python train.py --num_hidden_layers=12 --hidden_size=768 --num_attention_heads=6 --num_key_value_heads=1 --head_dim=128 --intermediate_size=3072 --vocab_size=15866 --hidden_act="gelu" --norm="layernorm" --norm_place="pre" --norm_eps=1e-06 --positions="rope" --rope_theta=10000.0 --rope_fraction=1.0 --qk_norm=false --attn_scale=0.0884 --bias="none" --tie_word_embeddings=true --parallel_block=true --init="uniform" --init_std_qkv=0.025 --init_std_o=0.00511 --init_std_up=0.025 --init_std_down=0.00255 --optimizer="muon_variant" --learning_rate=0.00197 --lr_mult_o=2.0 --lr_mult_down=0.7 --beta1=0.93 --lr_head=0.00717 --max_grad_norm=1.0 --warmup_steps=200 --schedule="wsd" --decay_fraction=0.935 --decay_shape="linear" --final_lr_fraction=0.0 --batch_tokens=262144 --max_seq_len=1024 --doc_mask=true --train_tokens=1300000000 --max_steps=4960 --dataset="wikipedia_en"
MLP neurons of a small language model. Each row is named by its layer, matrix (up: input weights) and neuron, and shows model dimensions 288-415. Each number is 50 + 12 x the weight over its row's rms, rounded and kept within 0 to 99.
A block is one neuron, or neurons of one layer that tend to fire together. After each block is what it responds to, as a language model described it from the Wikipedia text at the highest values.

L2.up2969:51 41 51 58 28 79 28 44 50 42 65 55 47 64 51 61 61 77 53 42 21 62 58 67 36 80 64 54 57 47 59 55 35 70 60 58 49 45 51 55 65 22 35 58 42 41 46 60 56 50 61 70 36 43 65 60 45 38 59 63 55 36 53 38 61 34 60 43 52 57 51 45 48 68 54 53 56 69 33 56 63 61 34 44 39 66 55 43 48 37 55 44 41 43 31 63 43 63 47 25 45 43 56 48 39 50 44 67 80 63 58 50 51 45 55 79 56 42 35 55 49 68 46 45 20 71 50 47
Responds to: Association football articles

L6.up364:35 49 40 46 51 58 44 72 43 59 45 56 50 66 45 57 32 57 50 38 68 47 53 72 40 47 47 48 50 59 29 28 50 46 69 48 61 49 50 57 40 18 52 87 40 30 60 46 44 56 44 65 36 46 62 42 51 55 54 22 27 69 46 40 55 32 59 53 28 71 74 52 48 53 76 55 59 50 32 44 56 65 47 42 52 51 56 46 47 51 65 45 29 74 56 30 36 63 56 56 46 54 54 63 58 63 56 33 62 60 36 42 43 75 41 46 56 47 27 48 41 50 52 58 54 34 54 37
L6.up858:47 47 36 51 57 44 35 69 59 67 56 47 47 38 56 52 44 44 44 59 54 62 74 62 53 60 48 44 78 47 33 33 42 41 56 71 63 58 58 56 46 64 46 56 62 50 58 24 47 47 41 66 53 34 58 37 37 56 67 47 26 48 57 51 39 47 73 30 67 36 73 64 54 42 35 31 62 31 53 51 54 44 69 44 34 53 57 52 28 42 38 47 61 65 44 54 71 59 53 41 44 49 60 61 62 59 66 82 54 32 42 49 48 35 48 50 54 64 44 52 51 45 70 56 36 76 55 41
L6.up1497:56 54 49 64 44 52 56 53 53 69 54 57 66 41 57 55 57 47 53 51 45 45 56 68 56 64 68 56 57 36 48 48 46 55 64 55 43 65 63 46 24 52 51 48 66 39 49 45 44 52 66 32 74 41 26 51 46 44 50 41 66 49 33 47 51 39 49 48 41 51 57 34 60 48 53 39 57 49 41 31 45 29 36 63 44 38 50 46 71 50 63 60 65 67 66 52 49 54 55 48 50 37 61 56 67 34 53 78 44 64 45 54 21 44 67 41 44 38 45 50 52 40 56 54 28 54 42 20
L6.up2725:70 67 62 67 54 59 46 47 41 58 40 51 11 46 46 85 54 64 49 51 78 41 52 59 43 64 49 56 76 49 40 38 56 43 48 50 37 65 66 53 47 55 37 41 15 55 49 50 60 47 41 48 42 55 36 60 47 52 59 51 54 49 44 69 44 63 55 61 50 38 49 48 27 42 43 49 54 48 49 50 54 47 71 71 47 44 61 48 58 81 48 49 53 50 50 50 59 80 52 46 66 40 42 59 49 58 60 62 49 37 49 60 51 43 35 52 54 36 53 96 39 33 48 52 69 67 53 42
Responds to: Quantity numbers in prose

L6.up1124:48 64 44 41 52 49 55 55 54 41 20 78 53 53 26 53 66 53 52 36 52 58 71 39 53 29 54 62 77 45 57 49 40 49 51 53 35 22 49 41 44 44 53 49 43 41 31 41 57 48 40 61 61 52 40 58 60 39 67 60 73 54 70 49 45 54 71 39 56 25 71 39 50 37 47 49 57 39 65 68 31 47 53 55 57 43 59 65 46 60 38 47 57 71 47 48 41 70 44 40 21 63 69 35 58 50 38 70 66 63 81 51 30 31 79 45 27 45 39 48 57 36 23 66 52 41 69 46
L6.up1843:50 56 52 39 56 70 32 45 71 59 49 28 44 48 41 58 59 56 49 45 31 62 39 65 49 67 43 38 34 41 57 48 58 29 53 79 55 40 53 41 51 56 40 60 55 38 53 28 39 45 38 44 61 56 47 53 52 52 33 49 45 49 48 52 65 56 46 40 50 51 53 48 46 52 79 20 34 64 54 54 36 56 37 60 46 37 57 53 55 51 56 35 58 48 45 47 55 68 56 64 26 54 66 57 55 47 63 55 30 29 58 53 71 32 34 26 35 60 49 39 52 71 52 50 47 49 52 43
L6.up2335:28 67 48 45 72 52 54 37 57 40 61 69 56 59 53 59 27 59 52 47 44 46 74 61 57 63 37 45 50 40 70 57 48 50 33 51 48 41 45 46 60 34 76 57 65 57 38 50 53 26 32 62 41 44 38 73 41 56 61 61 86 60 52 49 59 54 57 42 54 60 47 44 59 72 36 42 48 64 53 65 43 68 53 46 42 60 39 66 44 45 48 46 59 55 64 59 53 48 56 48 30 33 46 43 56 62 42 35 52 50 68 53 45 64 41 62 59 54 75 50 51 36 59 53 40 51 57 54
L6.up2808:42 30 60 48 66 47 37 28 42 45 47 64 64 51 27 53 64 57 53 35 44 59 37 51 57 45 43 55 36 52 57 49 47 43 45 48 79 40 40 72 52 53 29 72 46 43 38 41 66 54 57 58 51 70 61 63 45 70 69 38 45 41 63 52 45 42 37 56 62 56 47 53 43 45 54 46 50 46 66 47 66 53 52 57 35 68 49 68 54 43 44 58 42 58 57 65 25 62 32 65 61 49 39 33 42 51 58 63 48 60 62 59 55 61 51 61 45 44 45 57 54 43 32 45 52 69 52 37
Responds to: Sports score second numbers

L9.up217:37 46 39 35 46 46 57 72 45 44 50 46 51 66 54 71 70 47 59 36 53 48 57 48 48 61 50 80 36 51 54 66 41 61 42 46 61 61 47 55 60 37 45 45 52 55 59 54 60 57 56 57 31 46 33 47 59 39 40 37 53 60 64 64 56 48 53 61 61 38 55 68 35 57 53 54 42 57 56 47 51 54 58 65 52 58 56 53 44 41 44 58 50 55 31 38 32 64 70 55 48 47 44 36 52 34 58 68 28 49 65 56 48 42 36 68 49 46 53 48 55 88 41 48 38 58 61 55
L9.up241:70 44 48 55 63 55 50 65 54 34 47 63 39 43 22 29 59 41 59 37 40 45 63 56 43 55 74 47 61 52 38 45 66 64 42 54 44 40 42 41 54 30 55 60 44 48 43 43 22 55 56 30 51 52 53 59 53 41 46 39 33 71 58 24 42 74 43 40 42 60 45 59 58 83 37 65 48 49 51 30 47 51 56 66 49 65 57 42 55 51 47 28 48 66 45 50 64 51 60 47 56 57 75 43 58 51 36 51 50 53 46 49 56 38 57 33 43 56 43 55 33 42 60 49 47 50 53 63
L9.up432:39 50 58 59 59 39 55 66 59 65 69 55 52 49 27 57 44 26 50 60 63 42 42 63 55 50 59 58 39 40 54 34 56 31 60 36 59 49 44 31 67 47 54 44 53 35 54 45 60 51 51 47 40 50 41 48 44 37 54 36 44 48 40 65 47 39 47 27 58 69 66 63 46 44 60 56 82 32 41 39 62 53 51 53 30 41 63 49 48 50 44 38 48 25 46 65 72 31 51 54 48 60 53 86 39 67 54 64 29 50 58 69 58 58 36 44 48 61 48 48 38 41 32 53 43 79 39 48
L9.up509:58 47 66 54 47 47 52 34 55 39 46 57 57 26 41 58 41 61 59 59 34 26 48 60 73 42 55 59 60 35 55 69 49 55 33 63 52 27 43 42 51 35 57 44 55 37 64 45 57 40 38 26 50 60 80 38 65 64 37 66 48 57 26 62 80 54 67 51 49 53 43 68 37 54 60 67 41 62 56 24 28 41 36 41 42 60 58 32 45 37 44 29 53 48 60 48 62 64 47 47 57 61 45 55 69 32 46 42 39 52 49 29 48 52 52 59 52 30 51 44 42 49 38 59 12 49 32 46
L9.up645:47 25 58 68 46 60 70 35 48 49 61 55 64 42 53 40 59 45 62 39 49 50 55 54 48 65 35 45 52 53 46 49 35 40 45 59 50 55 50 40 55 52 55 57 43 64 66 28 55 56 51 55 52 15 65 57 47 55 65 38 59 59 81 75 50 44 55 44 28 44 64 39 49 55 48 34 38 77 41 74 77 66 55 60 46 43 85 36 72 45 61 25 55 42 47 43 50 48 49 44 38 61 57 63 44 34 66 56 41 58 49 63 30 52 62 60 59 49 44 56 53 57 45 30 56 49 57 56
L9.up701:54 47 64 72 43 71 50 42 49 43 61 53 47 64 83 63 44 58 58 62 80 41 65 56 51 40 61 64 60 65 63 33 31 55 49 46 56 53 41 34 71 58 44 61 51 57 54 52 49 29 59 34 43 62 60 65 59 61 39 56 41 60 41 53 32 57 63 37 59 57 46 42 31 44 69 54 39 43 57 51 62 53 45 51 51 44 33 42 48 47 54 21 32 52 33 57 35 67 49 48 40 37 47 50 62 45 44 44 55 55 26 51 37 45 53 57 36 55 52 35 37 45 60 57 65 66 30 55
L9.up757:44 43 36 49 55 64 49 69 58 52 49 56 50 42 43 57 37 52 47 48 62 33 24 42 49 53 38 36 49 35 53 52 40 55 33 62 69 49 47 72 62 59 45 45 24 53 42 50 39 53 77 68 55 38 54 68 50 40 55 41 47 29 46 53 59 53 52 47 31 44 60 51 39 51 76 50 61 70 71 47 23 42 54 73 51 48 50 50 35 71 49 44 78 49 32 63 38 43 73 55 46 50 53 47 50 28 47 28 49 59 67 41 59 45 60 54 59 43 28 54 52 60 57 68 72 65 57 26
L9.up1200:37 41 51 48 42 48 48 67 59 46 56 59 58 38 50 51 61 37 58 50 47 49 30 39 47 39 79 43 45 48 37 30 57 56 55 55 60 68 53 39 34 45 49 48 46 53 23 51 56 60 40 56 59 59 39 49 56 74 37 77 69 62 60 41 70 58 44 50 36 54 49 70 32 41 56 57 65 46 61 26 43 46 42 55 36 66 59 42 67 59 49 62 53 47 52 53 57 51 53 43 36 33 67 37 77 30 43 34 64 28 53 50 32 46 47 41 38 72 50 51 42 40 39 35 57 62 59 43
L9.up1227:59 43 47 46 39 50 21 21 68 67 55 45 45 58 62 50 58 66 63 63 69 49 39 51 62 48 40 33 48 39 54 26 45 62 41 51 41 60 58 54 56 56 73 40 38 54 52 42 41 56 56 60 59 39 38 48 57 65 55 45 48 53 23 72 65 32 36 49 36 61 52 43 62 45 53 49 59 38 38 73 63 58 52 41 66 40 51 58 61 61 43 53 44 48 54 55 60 55 48 58 48 47 51 52 42 61 50 59 44 54 22 52 46 41 64 79 41 64 67 55 51 53 49 53 56 41 48 37
L9.up1510:46 63 60 51 53 30 49 47 67 71 27 33 70 43 55 34 50 55 58 64 56 76 50 55 60 57 65 43 80 53 39 58 61 43 61 42 48 50 50 46 64 37 54 37 71 69 52 58 46 49 52 35 70 32 48 71 69 50 34 39 50 35 58 53 50 57 54 38 55 43 49 43 38 40 53 29 48 57 55 54 70 68 45 55 58 71 55 68 51 39 51 25 54 46 47 46 70 41 61 73 55 62 59 51 56 41 70 51 54 61 57 37 39 44 48 66 47 41 49 66 41 43 61 50 72 82 47 36
L9.up1583:69 55 36 48 45 62 58 65 55 44 50 69 59 30 37 43 53 61 69 48 51 67 48 43 24 56 59 48 65 47 45 62 61 46 38 48 55 54 48 15 31 50 66 44 74 60 45 42 48 71 32 40 61 52 42 45 47 51 28 69 29 48 70 57 53 58 46 45 36 48 50 47 66 67 56 58 35 35 51 66 72 57 40 45 62 59 55 40 46 68 64 50 72 32 54 47 62 58 35 50 48 43 35 39 40 49 55 57 49 45 60 49 50 52 69 36 56 60 65 51 55 63 55 47 46 70 52 62
L9.up1690:50 34 56 60 44 49 43 59 45 45 50 56 46 54 72 64 43 42 42 57 54 38 34 64 66 49 45 43 38 38 26 50 44 69 73 28 31 49 45 49 41 46 56 52 42 66 50 49 26 44 65 38 46 46 57 14 30 40 31 50 63 48 46 51 40 55 52 39 62 43 53 53 46 54 49 70 39 49 62 57 40 70 31 62 50 53 51 54 55 35 56 58 77 52 71 42 44 61 46 59 39 63 42 67 46 45 46 63 54 53 46 61 51 53 68 51 38 48 76 41 54 36 31 39 56 41 56 56
L9.up2281:56 57 55 33 51 48 59 42 58 43 66 34 47 56 66 32 69 64 52 57 56 56 50 50 41 41 61 56 52 69 26 54 66 69 56 62 76 44 54 50 44 60 40 42 73 63 45 65 52 49 40 40 48 47 56 55 44 54 42 55 50 50 50 34 59 54 65 30 50 57 49 64 46 48 59 59 26 45 54 61 40 59 40 51 30 62 67 60 41 28 35 36 51 42 37 33 47 42 36 36 69 65 50 55 29 55 43 38 74 65 63 51 36 61 59 80 50 39 62 34 41 54 57 36 35 59 49 44
L9.up2496:40 49 46 51 51 54 64 63 45 34 59 36 69 66 54 62 66 43 42 53 36 42 49 42 39 46 40 54 73 47 44 56 48 63 42 53 59 42 65 56 69 43 33 47 48 26 50 60 53 85 41 72 33 36 55 44 39 48 50 44 35 50 62 62 41 59 76 24 39 56 55 50 38 50 53 52 60 59 57 42 62 68 39 57 68 65 32 66 34 32 34 42 57 53 39 61 59 39 52 39 36 59 52 62 63 57 59 51 45 56 42 61 32 59 34 53 29 27 33 46 44 44 64 37 82 49 73 44
L9.up2599:49 27 48 55 50 53 66 60 50 53 33 61 54 63 38 46 61 53 46 48 55 53 41 65 83 72 23 57 71 48 49 65 28 61 40 50 58 17 60 46 67 41 40 53 45 36 42 55 64 47 54 47 44 37 22 47 57 33 50 52 59 70 37 44 48 44 41 63 52 68 67 51 46 47 74 53 41 42 74 39 63 58 51 30 40 40 53 88 50 40 60 48 41 55 45 45 49 46 58 69 63 50 48 63 21 52 61 56 54 83 32 46 46 46 46 38 49 55 62 56 50 71 39 66 56 58 56 56
L9.up2634:48 30 56 55 61 71 63 67 41 50 51 54 43 54 49 79 62 44 52 30 57 41 33 53 20 46 64 51 47 41 39 56 50 52 82 41 54 69 64 48 41 46 55 47 52 55 55 45 54 44 54 36 40 41 47 38 61 45 56 44 64 40 36 39 51 59 34 48 73 56 49 50 52 49 62 39 58 37 36 33 53 38 49 61 37 37 57 46 43 20 60 47 38 58 41 47 54 47 44 40 45 50 31 60 60 49 85 62 47 34 50 49 43 59 49 55 73 67 46 29 41 35 26 73 56 68 26 64
Responds to: Match score second digit

L2.up911:59 52 71 47 66 50 66 48 32 61 66 58 31 42 46 57 51 53 61 48 69 72 83 57 44 44 39 75 58 36 51 59 46 38 54 28 28 62 53 50 63 60 59 64 42 51 53 68 57 45 27 42 51 52 46 70 42 42 31 20 59 54 32 37 46 59 20 23 44 36 55 51 64 40 50 33 49 25 35 66 46 60 47 65 53 42 46 41 37 78 67 46 45 55 54 46 45 49 43 64 56 32 72 52 63 70 35 54 54 53 50 57 50 49 49 51 42 35 41 59 70 65 35 94 59 54 36 46
Responds to: Predictable continuation tokens

L9.up412:61 46 42 54 50 60 63 67 50 63 47 52 58 43 54 64 52 39 39 57 65 50 66 41 44 61 56 57 40 46 71 60 66 48 61 49 55 59 56 68 57 36 37 41 47 41 47 54 55 52 74 37 47 41 55 54 39 51 46 30 35 25 53 55 48 45 54 41 48 35 62 52 61 62 58 62 49 31 53 30 44 34 43 75 42 51 31 50 37 63 52 76 30 42 51 62 44 43 64 64 46 68 58 60 50 26 51 45 41 40 58 66 47 61 50 58 83 41 56 47 58 69 48 60 46 54 38 59
L9.up597:60 41 72 42 59 49 56 29 52 43 59 49 48 32 50 41 34 33 44 70 55 63 62 49 68 41 35 43 65 45 31 59 46 54 46 53 56 42 48 49 47 50 71 42 49 43 41 42 35 49 42 57 63 73 36 76 60 64 39 61 24 59 39 46 59 59 45 26 41 49 39 48 58 45 59 64 60 61 38 56 57 58 53 50 43 42 47 56 51 66 54 75 37 47 57 48 37 49 47 49 67 64 47 71 53 45 46 47 56 40 15 49 56 26 55 67 57 41 61 44 42 35 50 53 73 42 38 60
L9.up1052:25 43 61 60 45 67 53 58 56 74 65 58 48 58 62 35 38 63 60 41 77 51 48 48 54 44 66 37 68 52 49 10 52 55 44 57 43 24 45 57 46 53 46 61 31 43 25 51 58 47 39 49 47 36 59 71 51 35 65 44 42 25 17 74 59 43 56 37 37 52 48 48 59 59 29 54 62 59 48 43 67 55 57 59 40 39 58 60 61 64 51 67 42 60 57 33 64 54 41 37 64 53 70 38 41 47 49 48 66 50 59 44 30 48 71 38 44 51 48 43 65 55 53 48 70 39 54 64
L9.up1090:74 60 53 61 55 38 57 55 42 51 41 61 58 59 47 46 52 66 56 40 64 71 52 49 40 47 69 69 42 43 38 50 30 61 43 37 62 44 41 45 41 69 39 47 59 26 59 52 70 56 31 38 57 46 53 38 32 60 30 51 41 58 43 59 64 28 59 34 46 58 51 44 45 28 32 50 42 73 62 54 35 42 61 29 74 51 49 74 35 54 52 71 54 57 51 34 48 69 59 40 51 63 38 45 56 50 38 51 47 49 47 46 58 37 54 56 65 47 46 55 47 57 40 42 33 42 28 64
L9.up1317:39 62 63 70 41 57 57 48 45 46 57 42 59 47 36 61 54 66 63 38 53 54 55 61 46 55 54 59 52 68 48 55 37 56 57 67 44 53 52 62 50 62 35 55 55 56 55 45 55 45 27 65 56 57 69 44 51 44 66 34 57 59 30 53 62 49 34 37 39 22 37 49 75 58 51 64 60 64 50 60 63 61 46 56 24 23 56 52 50 65 64 55 23 55 49 34 53 42 65 54 41 54 42 52 53 19 56 50 59 59 43 33 44 58 38 36 56 55 55 51 28 57 48 38 42 68 39 47
L9.up1621:53 44 48 36 61 80 59 66 49 63 64 60 75 33 38 69 60 44 66 37 42 35 56 55 63 30 31 49 55 54 42 67 45 38 68 42 41 44 51 59 36 62 43 42 56 51 45 72 72 54 40 55 31 72 59 57 58 43 42 54 54 35 53 63 62 50 58 56 57 26 61 38 42 57 39 49 69 59 64 63 40 53 55 59 62 42 50 58 53 41 56 34 46 56 27 50 54 57 51 68 56 65 57 38 70 55 53 61 51 63 44 53 42 66 48 33 41 32 56 70 43 59 48 58 62 70 63 38
L9.up1813:38 46 51 35 51 57 36 61 49 49 40 43 59 37 51 22 34 43 63 49 54 46 52 51 51 50 29 59 50 61 60 25 59 62 61 61 36 54 32 47 48 49 60 53 63 73 24 48 66 45 47 39 44 40 22 53 52 52 46 46 71 81 43 42 65 33 54 61 38 49 62 53 42 50 61 59 51 58 45 44 37 53 22 52 40 49 47 46 51 46 51 51 55 72 51 51 59 65 85 52 37 53 63 81 55 22 80 38 61 53 39 35 34 42 58 47 42 39 49 50 66 41 28 70 34 62 43 43
L9.up2033:34 63 46 57 56 27 57 38 48 62 44 77 60 68 56 56 36 62 51 44 55 51 51 50 57 55 57 42 52 42 62 48 45 69 39 53 40 46 50 60 64 61 55 49 54 49 24 34 54 43 59 43 37 64 39 74 36 46 13 53 23 66 43 44 73 51 37 33 44 65 42 38 44 49 47 38 51 37 41 61 59 50 30 55 57 56 61 55 50 46 44 45 37 52 53 67 45 36 75 49 64 46 75 40 50 46 60 41 54 52 41 48 52 54 51 51 54 75 59 45 44 50 65 43 64 70 41 56
L9.up2066:45 63 61 62 58 64 37 41 71 75 65 56 41 64 35 63 53 48 45 35 45 59 47 49 51 51 52 39 76 55 77 62 43 48 66 66 67 46 53 52 56 41 50 49 51 40 75 54 46 31 60 55 52 48 61 32 41 47 33 47 49 50 42 43 45 57 54 54 29 51 62 31 56 68 67 46 38 41 65 45 38 49 76 71 47 52 69 31 68 62 46 51 52 51 40 48 51 30 55 30 49 35 68 62 68 40 70 59 59 61 37 41 37 28 67 42 56 45 40 37 60 60 56 43 57 56 72 56
L9.up2488:57 46 47 18 35 40 51 40 50 47 36 57 24 38 48 64 52 57 60 53 64 53 53 59 32 50 50 52 54 53 69 49 51 43 53 56 30 42 48 28 54 64 54 49 52 49 62 60 57 79 65 21 30 44 54 47 69 55 52 56 42 64 53 50 69 34 50 53 41 44 55 40 32 43 49 43 60 22 49 63 48 36 52 54 66 65 35 60 51 61 31 52 43 38 50 62 41 54 48 35 88 48 37 33 47 56 42 50 38 49 55 52 51 32 46 51 48 51 21 39 34 42 52 53 51 51 46 40
L9.up2490:41 56 28 56 52 35 58 58 65 59 41 40 61 67 46 51 55 58 59 54 41 69 57 51 47 50 48 46 59 39 71 48 43 69 76 52 48 62 49 57 35 69 55 62 58 56 50 60 54 57 42 33 53 63 53 44 55 41 46 53 55 36 50 57 43 23 55 53 40 45 31 32 56 59 47 27 52 50 46 38 68 39 41 33 67 31 36 64 63 59 41 60 78 28 57 29 43 28 68 54 54 63 61 48 53 50 63 77 63 41 51 44 33 47 49 62 70 43 27 61 35 36 43 42 64 72 48 46
L9.up2552:59 70 62 46 35 57 61 54 68 74 71 32 47 43 41 74 31 43 81 70 58 64 49 60 52 41 77 70 63 60 48 53 56 37 55 35 47 38 30 71 64 57 60 51 44 65 78 62 44 54 46 56 44 40 60 56 27 49 50 45 45 48 45 59 42 45 45 43 62 31 50 62 69 50 48 47 72 62 43 72 40 60 62 53 55 43 55 57 50 52 49 44 40 47 37 39 41 53 48 37 58 53 57 42 51 35 66 50 54 41 34 37 57 48 46 39 79 47 63 79 44 40 41 66 63 41 25 68
L9.up2716:24 67 59 47 30 48 62 01 28 61 75 47 52 54 48 44 50 65 52 60 51 38 56 37 45 35 33 61 59 41 55 52 52 43 73 41 39 45 28 26 66 58 46 47 29 65 40 45 64 63 49 50 32 57 43 48 65 57 56 49 34 50 43 37 57 38 66 33 60 52 71 46 32 28 55 36 48 54 53 38 62 54 49 63 47 54 54 53 60 67 57 50 51 39 51 61 61 60 59 50 52 36 67 48 56 60 63 41 56 42 56 57 55 32 55 61 32 47 68 60 50 39 45 44 47 38 45 36
L9.up2771:40 43 49 70 45 29 50 68 45 51 46 37 49 36 52 60 54 55 45 30 53 74 60 40 37 47 50 47 52 40 50 65 40 44 48 45 52 59 44 61 38 61 49 62 54 41 51 62 50 63 74 71 53 46 41 60 62 46 45 63 68 52 51 38 71 48 49 57 35 40 62 57 44 48 70 67 60 43 74 55 70 49 74 76 35 56 63 55 30 33 47 54 57 80 50 48 31 66 44 56 86 39 61 34 55 45 56 54 29 51 31 51 39 59 53 38 63 53 85 40 66 44 42 47 32 69 53 54
L9.up3056:52 52 36 65 33 68 53 45 42 64 49 48 56 56 46 57 48 48 60 69 45 38 58 32 49 54 47 44 62 49 31 52 47 39 60 59 75 39 55 40 44 67 38 43 59 60 45 35 35 80 55 41 46 48 52 39 62 50 53 56 51 53 43 63 63 36 45 57 37 52 56 49 55 47 39 57 45 54 29 30 39 67 59 26 48 46 30 43 31 47 57 50 43 53 79 59 44 45 45 48 82 39 50 64 54 56 68 47 48 58 54 70 46 25 55 57 63 30 62 57 52 45 60 54 42 42 56 69
L9.up3065:36 45 67 45 32 67 53 70 59 43 59 46 65 25 75 44 55 64 51 57 48 50 59 55 28 46 43 62 65 62 47 58 47 38 50 48 50 71 43 81 54 58 37 52 56 60 54 53 46 35 48 42 61 46 47 45 37 51 46 45 52 52 36 25 64 54 37 61 57 74 43 50 52 29 55 53 61 72 39 61 60 45 33 43 41 54 50 63 57 22 49 54 62 46 39 37 46 64 53 64 58 37 55 51 81 39 64 61 47 39 41 32 58 74 66 53 60 25 67 70 40 57 44 37 42 70 41 56
Responds to: Numerals in measurements